config = dict(
    n_head=5,
    n_kv_head=1,
    vocab_size=2048,
    positions='learned',
    attn_scale=0.177,
    tie_embeddings=False,
    init='orth',
    init_std_down=0.0,
    optimizer='muon_variant',
    grad_clip=0.5,
    warmup_steps=200,
    schedule='wsd',
    decay_shape='sqrt',
    seq_len=256,
    doc_mask=True,
)
MLP neurons of a small language model. Each row is named by its layer, matrix (up: input weights) and neuron, and shows model dimensions 96-159. Each number is 200 + 40 x the weight over its row's rms, rounded and kept within 0 to 999.
Before each neuron's rows, "fires on" lists the tokens most often at its 100 highest values on Wikipedia text that the model never trained on.

fires on: ",", "ect"
L3.up384,206,208,167,265,232,180,224,219,238,131,206,148,232,180,163,219,247,146,218,223,217,213,166,147,194,150,217,239,189,141,209,302,221,221,249,196,186,209,188,173,148,261,124,221,164,151,212,211,132,268,226,183,192,221,205,196,250,212,191,191,214,211,261,253

fires on: "ed", "emb", "ct", " ", "id", "ate"
L2.up305,218,221,210,183,211,161,267,169,166,213,276,139,231,203,197,232,268,204,246,202,240,280,160,163,249,187,184,205,219,158,246,182,304,220,260,120,154,209,210,136,218,173,190,146,183,96,153,190,195,307,176,187,180,168,152,236,208,251,175,235,241,181,210,203

fires on: "end", "n", "ak", "ared", "ech", "ial"
L2.up354,165,158,204,178,198,197,154,171,233,175,234,202,231,200,227,210,175,165,145,216,163,177,226,202,250,230,92,113,204,191,161,123,204,164,237,233,174,234,228,192,174,211,236,167,238,200,201,151,141,108,300,164,237,214,252,225,240,290,160,76,164,192,176,145

fires on: "ict", "202", " home", "ific", "te"
L3.up115,220,214,211,176,233,144,171,157,234,204,150,220,169,180,113,207,258,246,172,191,126,174,149,160,195,172,85,204,123,161,253,239,201,207,231,207,252,230,257,210,212,142,209,206,183,167,204,162,231,238,192,216,284,161,238,284,175,187,142,244,167,144,161,223

fires on: ".", "|---|---", "er", " one"
L3.up511,248,250,187,178,153,177,200,144,134,170,193,213,257,201,172,187,274,233,220,199,167,111,212,137,195,216,192,225,189,200,202,190,230,234,285,117,175,214,202,176,202,167,207,183,192,169,164,276,201,180,190,168,192,176,204,220,200,231,176,171,207,173,329,198

fires on: " he", "le", " Ear", "He", " she"
L7.up497,233,265,186,160,201,230,241,197,204,212,189,235,173,201,195,175,215,204,220,196,179,190,206,193,139,219,205,148,264,224,156,191,187,191,143,180,164,138,264,136,184,203,199,229,153,260,240,184,185,276,143,169,184,254,179,251,184,210,227,202,168,163,176,230

fires on: "é", "le", "it", "ut", "o", "y"
L3.up478,246,236,291,177,171,220,136,175,193,225,193,243,165,140,310,278,148,179,246,245,181,224,209,163,177,183,229,251,173,151,175,208,182,204,161,161,189,182,141,161,210,214,192,199,215,230,228,196,189,166,171,198,199,243,191,212,180,185,239,242,200,124,189,204

fires on: "ation", "ace", "ience", "ulation", "ode"
L3.up309,189,114,158,210,193,262,218,273,126,184,201,185,232,186,182,209,215,227,239,184,219,208,208,190,189,196,294,165,227,210,279,174,224,194,173,206,246,144,212,212,169,245,192,246,156,238,181,173,172,169,163,167,240,262,210,278,177,270,199,200,242,276,186,199

fires on: "t", "I", "augh", "ith"
L3.up502,142,189,219,288,229,193,201,193,234,254,290,193,161,228,276,250,215,185,174,200,205,201,248,251,271,252,245,188,224,224,234,214,176,202,181,226,202,247,193,262,268,236,288,187,196,232,225,266,192,194,192,250,241,240,245,184,248,254,201,121,221,197,170,233

fires on: " also", ",", ")", " fin", "),", " as"
L3.up460,263,271,158,225,118,156,171,181,210,207,213,225,185,162,132,232,142,230,211,199,246,204,229,235,169,165,173,199,240,242,205,191,255,248,177,118,145,228,151,267,196,235,230,144,154,189,78,161,165,232,244,213,251,127,245,194,229,253,199,317,241,157,152,135

fires on: " th", " Th", " around", "ush", " wh", " s"
L7.up281,201,139,184,148,212,157,225,124,168,245,211,132,135,171,153,178,264,164,272,223,197,248,159,190,197,184,164,203,162,194,263,202,188,219,236,244,245,136,129,210,227,202,146,232,219,230,181,215,115,182,234,187,208,264,175,112,187,230,176,183,180,208,270,271

fires on: "es", "as", "ite", "ene"
L7.up389,293,291,265,261,222,233,249,193,151,117,230,234,236,155,192,230,199,160,251,252,172,198,192,206,187,184,227,182,291,189,126,147,149,247,213,179,253,218,228,190,206,196,180,154,219,233,174,234,182,221,193,206,182,185,178,198,131,267,128,196,252,186,233,185

fires on: "m", "i", "ing", "im", "n", "g"
L3.up425,196,232,164,222,162,222,240,164,141,231,194,206,236,245,300,150,262,205,184,156,182,292,187,203,153,259,200,216,198,204,242,194,161,160,184,165,173,221,180,152,222,218,165,221,191,248,165,155,171,283,200,196,216,191,152,248,138,120,240,182,214,151,173,168

fires on: "and", "ipp", "ines", "ed", "i"
L3.up96,237,285,229,155,206,235,243,156,217,227,243,176,187,155,161,198,140,200,174,123,199,176,265,142,198,184,230,240,209,144,257,245,218,236,206,186,235,231,187,187,224,183,221,180,234,222,150,262,231,137,270,225,196,153,202,214,167,221,88,291,201,183,177,203

fires on: "k", "m", "or", "ing", "e", "ham"
L3.up491,232,178,181,209,232,168,248,192,143,204,207,139,215,188,171,170,243,183,194,158,226,264,172,153,136,219,188,163,148,187,129,245,196,227,133,174,163,193,209,195,224,240,215,188,198,253,231,191,159,286,192,221,188,194,97,254,226,181,164,159,241,199,237,132

fires on: "ity", "ation", "ace", "ience", "ment", "ical"
L3.up341,224,143,202,144,133,265,219,198,198,184,188,190,153,223,237,140,165,184,254,261,192,228,211,152,200,162,197,217,202,160,283,175,225,187,171,145,221,242,242,206,259,276,142,170,216,193,154,260,218,195,255,237,246,203,220,250,214,205,165,191,213,247,274,216

fires on: "et", "y", "p", "ile", " cre", "ter"
L7.up64,237,215,239,182,220,221,260,155,140,264,232,184,164,180,275,128,236,279,180,259,183,237,178,217,172,177,252,196,200,215,174,236,142,141,230,126,224,218,223,178,189,219,195,250,185,180,179,183,239,174,152,271,148,216,183,130,228,202,213,189,231,265,207,175

fires on: " has", "199", "..", " have", ").", "{"
L2.up88,218,192,164,248,175,169,231,164,224,194,254,177,253,242,215,219,187,150,188,253,203,205,229,241,183,178,57,161,164,185,149,222,165,86,299,147,216,152,203,230,206,235,177,211,234,162,172,221,218,252,238,204,168,187,211,203,236,171,186,224,196,227,214,248

fires on: " dis", " hel", " tra", " ra", " prot", " born"
L2.up364,122,170,163,249,185,168,174,182,236,217,216,193,134,221,200,164,249,203,190,153,192,201,201,182,277,130,214,211,160,150,207,233,169,259,203,199,242,159,230,182,207,252,224,269,226,155,219,230,255,150,213,191,132,173,190,259,158,281,207,148,233,206,227,272

fires on: " comp", " c", " f", "andid", " organ", "adem"
L3.up15,176,157,203,242,180,144,183,217,174,222,258,159,174,146,188,169,168,251,141,198,218,147,274,210,123,202,266,231,239,159,248,208,217,257,174,185,262,196,282,201,242,208,279,204,178,139,172,195,223,209,224,170,161,198,190,214,164,231,185,303,199,197,227,275

fires on: " |", "adium", "$", " /", "="
L3.up86,227,136,237,163,229,271,200,221,219,246,181,249,184,145,204,208,218,169,189,213,172,177,171,150,203,138,152,158,187,196,206,233,170,241,159,136,275,187,192,191,182,235,215,251,271,213,210,124,194,193,196,216,213,233,235,228,195,157,176,189,217,211,203,153

fires on: "194", " born", "*", "ordin", "193", "189"
L2.up365,223,177,237,183,201,132,172,253,207,195,230,225,202,160,212,222,252,191,181,170,179,242,236,169,152,200,244,166,151,166,215,151,193,293,269,219,229,171,173,219,187,252,230,220,228,218,219,200,215,247,121,238,284,226,259,253,159,162,196,151,186,265,184,235

fires on: " comp", " exp", " opp", " resp", " Comp", " imp"
L3.up602,249,146,164,174,251,245,212,193,226,287,285,182,148,187,233,168,243,243,162,186,195,237,178,219,217,215,209,207,221,194,218,164,166,225,241,158,256,200,222,208,258,192,193,243,211,195,166,135,238,170,188,256,209,234,238,195,210,129,192,276,227,160,133,244

fires on: " such", " published", "4", " (", " following", "18"
L2.up612,210,203,226,170,178,188,222,217,183,193,177,164,130,207,159,118,172,209,143,192,208,208,210,197,183,206,251,184,216,149,154,241,257,208,246,251,238,219,200,251,231,184,202,214,229,186,147,200,160,142,277,194,186,192,258,207,160,229,102,133,272,165,176,193

fires on: "out", "ing", "led", " place", " was", "ens"
L3.up77,266,192,190,241,247,153,210,143,215,228,196,155,252,205,160,199,228,147,216,187,185,137,238,131,164,229,244,152,205,200,186,139,212,233,215,168,232,263,203,287,192,195,222,194,281,145,213,208,183,181,189,218,172,242,237,171,233,225,149,211,173,250,186,238

fires on: "ist", " also", "pl", " join", "icip"
L3.up224,251,213,171,169,178,134,182,137,214,197,193,215,249,227,209,201,194,213,257,179,222,258,246,238,182,148,152,184,230,195,214,243,251,142,172,95,160,230,234,225,253,241,151,266,224,233,187,219,202,245,172,214,233,203,110,263,145,171,227,305,154,167,127,160

fires on: "ces", "duction", "ation", "ter", "ction", " par"
L2.up38,188,227,193,332,217,125,199,227,263,188,253,225,229,232,172,204,260,215,160,161,167,207,157,203,156,237,215,235,245,184,176,150,189,183,236,204,198,218,219,200,221,206,167,231,125,209,236,151,211,233,211,201,212,189,200,209,152,190,188,219,126,197,183,218

fires on: ",", " season", " later", "\n"
L3.up34,213,327,205,232,191,165,235,197,198,205,229,147,202,212,186,180,243,159,214,207,199,200,188,196,213,204,214,146,219,222,254,231,241,128,218,142,216,180,231,215,234,240,173,259,224,153,241,239,188,184,160,221,191,180,236,211,250,176,230,255,144,201,221,232

fires on: " Mich", " San", " Reg", " Par", " Gl"
L2.up0,190,238,217,228,209,290,122,218,162,164,205,247,165,272,241,195,233,176,180,174,158,192,212,118,216,179,248,191,210,158,213,221,159,213,212,234,193,195,158,156,155,180,208,194,143,190,230,147,150,200,217,162,228,227,138,220,177,215,190,161,208,216,101,199

fires on: " c", "c", " str", " or", "l"
L7.up492,246,242,141,150,182,219,209,261,135,188,124,205,150,250,144,160,157,243,222,166,198,207,225,156,205,154,245,205,121,153,191,207,176,206,210,221,187,154,272,218,231,164,182,126,190,230,201,112,155,230,226,175,219,146,128,233,205,303,197,196,171,201,194,171

fires on: " k", " K", "K", " Sw"
L3.up209,206,142,233,146,214,239,188,159,218,101,306,106,195,120,214,255,203,230,198,161,269,210,241,190,184,210,213,278,216,138,187,166,189,206,230,281,203,270,261,176,254,220,201,219,181,186,226,256,167,169,186,205,74,215,178,236,205,213,242,133,205,184,214,290

fires on: "h", "n", "l", "for", "s"
L3.up446,232,164,243,219,194,130,160,189,226,207,194,173,273,159,194,284,202,193,166,204,174,198,256,229,189,199,159,169,205,228,165,178,236,204,252,201,196,307,200,240,232,285,151,215,153,148,146,172,110,225,215,166,217,173,145,165,269,252,118,228,222,233,151,94

fires on: "ed", ",", " as", "ired", " born", " out"
L3.up93,213,191,188,195,177,238,216,226,227,133,283,169,149,159,240,246,186,232,167,272,190,195,192,160,164,214,154,212,249,177,227,217,172,245,179,227,160,149,229,166,229,183,145,175,237,201,174,99,161,310,220,194,225,188,217,197,154,264,175,116,215,187,240,282

fires on: ",", "),"
L7.up152,210,232,139,233,143,185,169,182,250,208,211,183,174,169,190,169,161,204,184,269,191,233,219,238,139,201,214,114,254,257,208,222,303,130,172,207,278,270,147,196,212,219,234,209,230,223,196,243,84,165,128,201,150,189,271,196,198,209,229,190,231,188,235,203

fires on: "e", "te", "ac", "are", "ay", "it"
L7.up129,219,251,185,217,216,192,278,188,180,254,225,212,249,176,186,269,211,206,257,139,209,161,184,201,188,233,182,155,200,218,233,235,316,256,180,149,234,167,219,205,241,203,209,209,189,193,153,286,183,156,180,184,216,114,166,245,221,204,208,143,222,228,246,185

fires on: "th", "ity", "earch", "):", "p", "T"
L7.up296,235,187,253,176,251,135,247,272,187,190,180,159,162,156,230,258,210,186,183,213,121,234,148,174,210,259,246,167,210,150,189,197,155,176,190,147,215,174,238,201,197,201,190,203,195,215,199,249,267,194,252,199,188,279,249,216,109,175,178,183,245,187,169,232

fires on: " and", "b", "led", "n", "gin", "ber"
L7.up546,162,150,172,187,174,229,205,133,196,110,240,198,195,205,259,203,227,155,185,284,202,188,214,188,252,163,176,215,183,167,264,191,112,209,183,186,200,188,153,182,175,315,153,149,184,245,168,180,198,258,206,183,226,182,230,194,265,225,144,207,201,176,214,195

fires on: "er", "m", "ion", "man", " Ang", "one"
L2.up239,280,175,190,197,166,230,157,274,198,203,224,278,253,260,179,211,270,206,205,191,189,228,243,260,155,202,185,195,257,254,253,115,150,217,222,204,249,201,233,219,210,170,150,148,237,246,157,57,154,198,200,200,251,223,193,247,127,229,257,179,196,190,169,173

fires on: " his", ",", "3", " Sc", "1", "9"
L7.up144,212,267,161,157,206,174,155,225,208,159,198,202,177,160,133,143,285,200,205,235,164,239,259,219,169,132,193,182,201,181,96,244,254,190,220,214,165,229,224,162,240,231,193,188,245,193,238,247,233,222,189,191,154,286,286,243,206,153,232,155,214,177,198,233

fires on: " ", " con", "u", "mer", " part", "o"
L7.up31,233,213,210,247,176,159,204,130,88,139,275,177,194,193,215,244,90,128,221,247,181,157,220,158,252,109,215,159,172,227,184,179,246,204,131,249,255,235,147,201,234,231,189,213,242,280,173,208,152,193,166,208,207,192,220,246,162,145,149,193,177,201,165,184

fires on: " also", " of", " not", "and", " later", " "
L7.up83,205,207,199,225,197,100,110,168,205,133,199,215,186,253,216,262,209,223,174,266,182,182,229,204,150,155,180,198,287,120,156,136,190,157,173,193,198,167,192,183,237,250,198,220,186,213,209,167,180,176,198,209,316,166,176,204,184,246,235,139,178,168,213,192

fires on: "le", "it", " (", "202", " do", "o"
L7.up451,166,184,140,231,249,169,209,165,205,245,187,178,208,221,139,287,183,260,200,223,153,169,222,210,216,185,162,198,207,158,168,254,213,233,196,208,143,153,188,163,199,209,224,178,224,226,144,257,123,139,220,198,207,236,166,219,152,183,171,175,208,159,249,254

fires on: "ight", "ack", "at", "ess", "arg"
L3.up30,187,198,252,160,131,172,116,281,135,180,202,212,243,275,176,207,192,174,136,202,223,215,165,159,192,196,246,207,258,169,187,241,206,176,178,220,166,208,256,209,228,238,216,166,172,242,223,225,153,222,171,202,197,123,213,238,196,212,214,139,149,173,239,229

fires on: "\n", "y", "ag", "ance", "-y", "|"
L3.up13,237,178,140,230,217,183,230,281,206,189,119,158,154,158,168,189,218,172,176,286,259,255,266,162,184,189,198,222,199,233,207,230,223,213,187,183,163,263,245,141,264,234,190,161,171,230,240,239,164,223,178,225,206,253,143,256,170,209,157,84,198,194,75,220

fires on: " ", "ed", " on", " to", "d"
L7.up198,256,166,233,140,142,207,246,251,177,234,260,191,237,198,129,216,237,177,198,256,248,226,242,125,224,162,217,117,233,199,133,231,233,223,266,212,256,240,261,177,139,176,235,152,228,130,218,315,163,196,218,163,210,141,301,161,169,262,184,264,157,173,206,210

fires on: " to", "ans", "ab", " on", "ond", "u"
L3.up347,191,237,222,193,162,245,213,132,196,184,256,208,150,231,182,188,152,177,209,206,213,165,247,195,166,267,241,234,175,196,189,245,255,221,229,140,204,255,234,182,213,231,231,213,105,229,223,213,170,178,204,125,232,253,143,169,184,230,291,122,191,222,235,200

fires on: " Gre", " Sm", " Phil", " Em", " Bro", " Que"
L2.up180,194,153,126,228,243,181,246,155,170,123,204,245,256,196,223,230,275,171,185,245,209,148,227,173,213,193,232,262,210,187,177,235,171,168,247,190,228,266,205,166,207,205,226,187,157,155,76,233,187,177,152,198,159,187,179,283,178,222,215,163,188,185,158,229

fires on: " g", " st", "st", " h", "p", " |"
L7.up437,242,236,252,178,185,219,200,192,202,188,268,172,167,250,179,246,192,168,118,214,294,268,170,157,193,212,319,132,266,203,211,213,176,235,232,240,169,254,216,166,239,162,159,195,142,193,197,188,213,243,175,177,210,203,170,238,217,141,171,186,227,164,197,140

fires on: " t", " T", "are", " E", "ay"
L7.up480,208,188,176,201,191,202,253,235,191,234,176,138,180,199,199,262,206,155,167,176,255,199,201,219,205,153,258,156,180,225,165,172,242,179,175,175,226,149,257,191,229,198,231,137,188,273,172,253,143,163,142,150,184,155,250,196,136,178,257,291,191,212,274,204

fires on: "ents", "ities", "ices", "hes", "ments", "itions"
L2.up270,170,208,186,189,205,162,272,192,193,210,164,158,175,208,127,214,225,245,149,234,221,214,161,220,212,171,199,273,226,175,216,229,277,207,189,209,136,233,190,217,184,207,216,191,96,170,147,152,231,271,251,180,236,246,208,192,168,304,150,183,140,232,178,241

fires on: " rel", " c", " e", " resp", " bel", " n"
L2.up64,165,169,264,201,181,227,144,199,287,150,208,223,105,159,205,169,195,214,186,146,193,144,140,226,224,144,307,232,204,231,219,194,189,205,190,125,259,224,186,222,273,214,209,223,183,268,229,209,144,149,177,124,168,193,228,211,264,174,242,233,228,253,263,256

fires on: "ri", "im", "el", "ion", "es"
L2.up531,254,209,157,261,181,237,238,239,240,201,252,248,247,203,246,247,275,214,268,171,156,127,241,233,139,201,167,194,244,169,267,159,147,191,196,218,173,137,282,221,204,185,193,110,177,175,174,170,193,201,194,191,230,192,145,227,198,245,229,123,149,172,156,184

fires on: "ag", " United", "out", "or", "el"
L3.up366,202,211,199,217,263,201,180,176,252,230,149,218,200,224,250,164,280,134,280,195,173,232,232,174,225,208,218,196,224,251,170,253,244,154,150,163,171,175,203,190,273,195,243,275,162,194,161,253,209,256,195,237,266,237,233,149,238,229,178,206,248,204,190,237

fires on: "th", "ur", "ew", "ir", "ach", "if"
L3.up105,200,184,279,129,250,214,212,145,232,208,261,189,206,164,140,228,126,214,181,184,252,224,179,234,193,158,219,224,254,138,156,171,166,184,271,210,144,161,165,199,186,252,181,202,160,194,195,231,143,144,194,177,219,238,149,179,175,166,169,143,219,240,105,170

fires on: "l", "an", "y", "est", "n", "ag"
L7.up578,239,232,176,219,188,231,183,154,130,274,211,184,251,203,84,178,152,231,208,259,227,182,252,200,220,217,253,199,154,287,191,171,193,222,134,194,132,203,178,130,174,168,193,126,180,143,166,203,181,240,226,241,236,236,242,204,152,216,294,199,179,204,212,231

fires on: " Mon", " mon", " of", ",", "if", "erv"
L3.up627,221,157,135,246,237,189,232,174,147,213,167,264,205,148,219,253,199,223,263,186,209,232,158,204,244,158,250,183,179,225,218,215,173,214,210,211,242,196,226,205,178,179,238,147,256,219,234,271,178,240,174,173,234,224,160,194,197,185,200,94,206,256,189,205

fires on: " On", "On", " un", " ex", " there", "N"
L3.up504,172,203,236,193,204,159,166,210,213,175,242,279,277,232,238,160,270,172,279,188,231,204,297,232,306,196,228,173,220,197,276,156,227,199,160,165,191,251,188,205,280,172,204,189,125,274,224,151,146,206,263,211,224,234,209,168,211,289,195,259,217,221,173,208

fires on: "ol", "k", "m", " as", "il", "p"
L7.up337,216,271,242,240,167,251,167,151,228,236,162,121,267,193,169,189,239,179,153,243,156,178,120,190,166,151,232,206,147,172,133,247,250,190,177,152,253,163,213,253,204,149,230,262,186,226,225,204,254,184,170,198,214,253,203,170,223,80,187,171,166,198,242,270

fires on: "y", "l", "-", "n", " of"
L7.up598,150,240,254,155,201,101,163,215,229,249,221,207,320,221,207,180,204,264,74,224,228,209,164,253,105,216,196,232,198,262,240,157,128,228,187,233,233,183,158,196,141,204,197,169,189,150,130,198,208,192,201,254,247,166,239,155,163,150,181,242,201,207,228,189

fires on: " Ang", " Is", " Mich", " Ar", " Car"
L3.up231,219,163,165,195,200,206,168,167,161,225,187,243,200,200,279,251,219,116,222,214,171,212,207,148,207,89,169,175,188,107,226,229,199,184,215,223,267,191,188,197,251,298,183,195,210,228,199,191,145,181,216,132,212,228,199,269,165,183,156,162,199,185,191,187

fires on: " comp", " resp", " rec", " Comp", " cons", " def"
L2.up439,200,168,178,161,199,157,167,260,156,228,246,185,237,181,206,222,167,235,219,160,247,170,247,189,273,221,171,121,259,220,184,212,156,225,210,170,267,196,165,168,194,236,227,200,190,216,160,238,193,143,190,184,189,209,201,208,231,106,200,236,178,217,174,184

fires on: " Afric", "ill", "isc", "ove", "ter", " and"
L3.up438,219,181,188,132,225,204,223,131,208,186,198,190,187,197,286,151,166,159,195,267,285,201,197,195,172,163,207,136,237,163,158,262,234,130,185,184,178,285,139,240,179,190,176,212,209,146,203,229,202,263,163,282,172,158,237,227,229,140,182,262,140,161,212,209

fires on: " has", " count", " have", " def", " York"
L2.up206,208,195,223,242,175,158,263,184,137,225,244,141,139,124,151,213,103,235,126,199,234,224,169,220,200,156,153,279,176,292,237,273,177,220,236,199,252,208,165,258,194,217,155,217,223,204,182,228,234,258,201,222,188,237,194,255,228,148,141,257,238,231,225,222

fires on: " j", " n", "m", "v", "r"
L7.up453,145,244,275,207,246,199,174,221,169,146,175,181,149,166,155,139,256,201,192,282,199,225,163,303,225,256,298,161,147,258,210,233,167,180,237,176,168,192,173,189,169,214,191,214,207,197,223,258,188,170,218,186,164,271,200,256,227,146,194,160,180,198,227,198

fires on: "\n\n", " Total", "==", ")\n\n", " km", " mi"
L2.up192,124,243,227,260,212,191,263,115,154,238,235,167,185,267,146,188,194,212,144,180,212,149,173,184,205,154,191,241,244,244,248,155,173,254,209,177,203,185,120,215,204,146,203,208,245,213,202,269,258,225,256,197,178,164,188,252,248,237,158,193,181,260,205,190

fires on: "ow", "um", "em", "ct", " record"
L3.up535,220,213,155,187,186,263,203,230,142,210,239,202,157,183,191,246,156,274,203,229,166,257,201,200,127,170,228,196,178,187,254,200,181,193,249,168,121,147,147,208,198,226,205,172,242,144,204,224,245,196,172,241,222,144,135,262,179,268,243,248,278,146,195,175

fires on: "ol", "our", "y", "et", "yl", "ot"
L7.up16,129,245,170,200,209,168,289,278,176,195,258,143,175,170,230,203,251,248,224,239,243,138,197,143,239,215,242,171,135,192,217,217,232,122,236,172,248,144,268,165,208,260,140,143,136,221,151,202,270,168,227,165,199,265,187,162,234,227,135,187,185,198,194,243

fires on: " L", "ered", "ed", "mp", "18", "ific"
L2.up470,114,232,152,214,128,179,190,211,207,250,227,142,149,252,209,186,229,112,166,235,260,251,167,146,222,192,180,202,206,167,215,280,250,202,191,202,180,129,274,206,186,223,202,145,205,203,256,184,231,247,261,186,229,189,258,278,173,135,209,207,220,204,255,155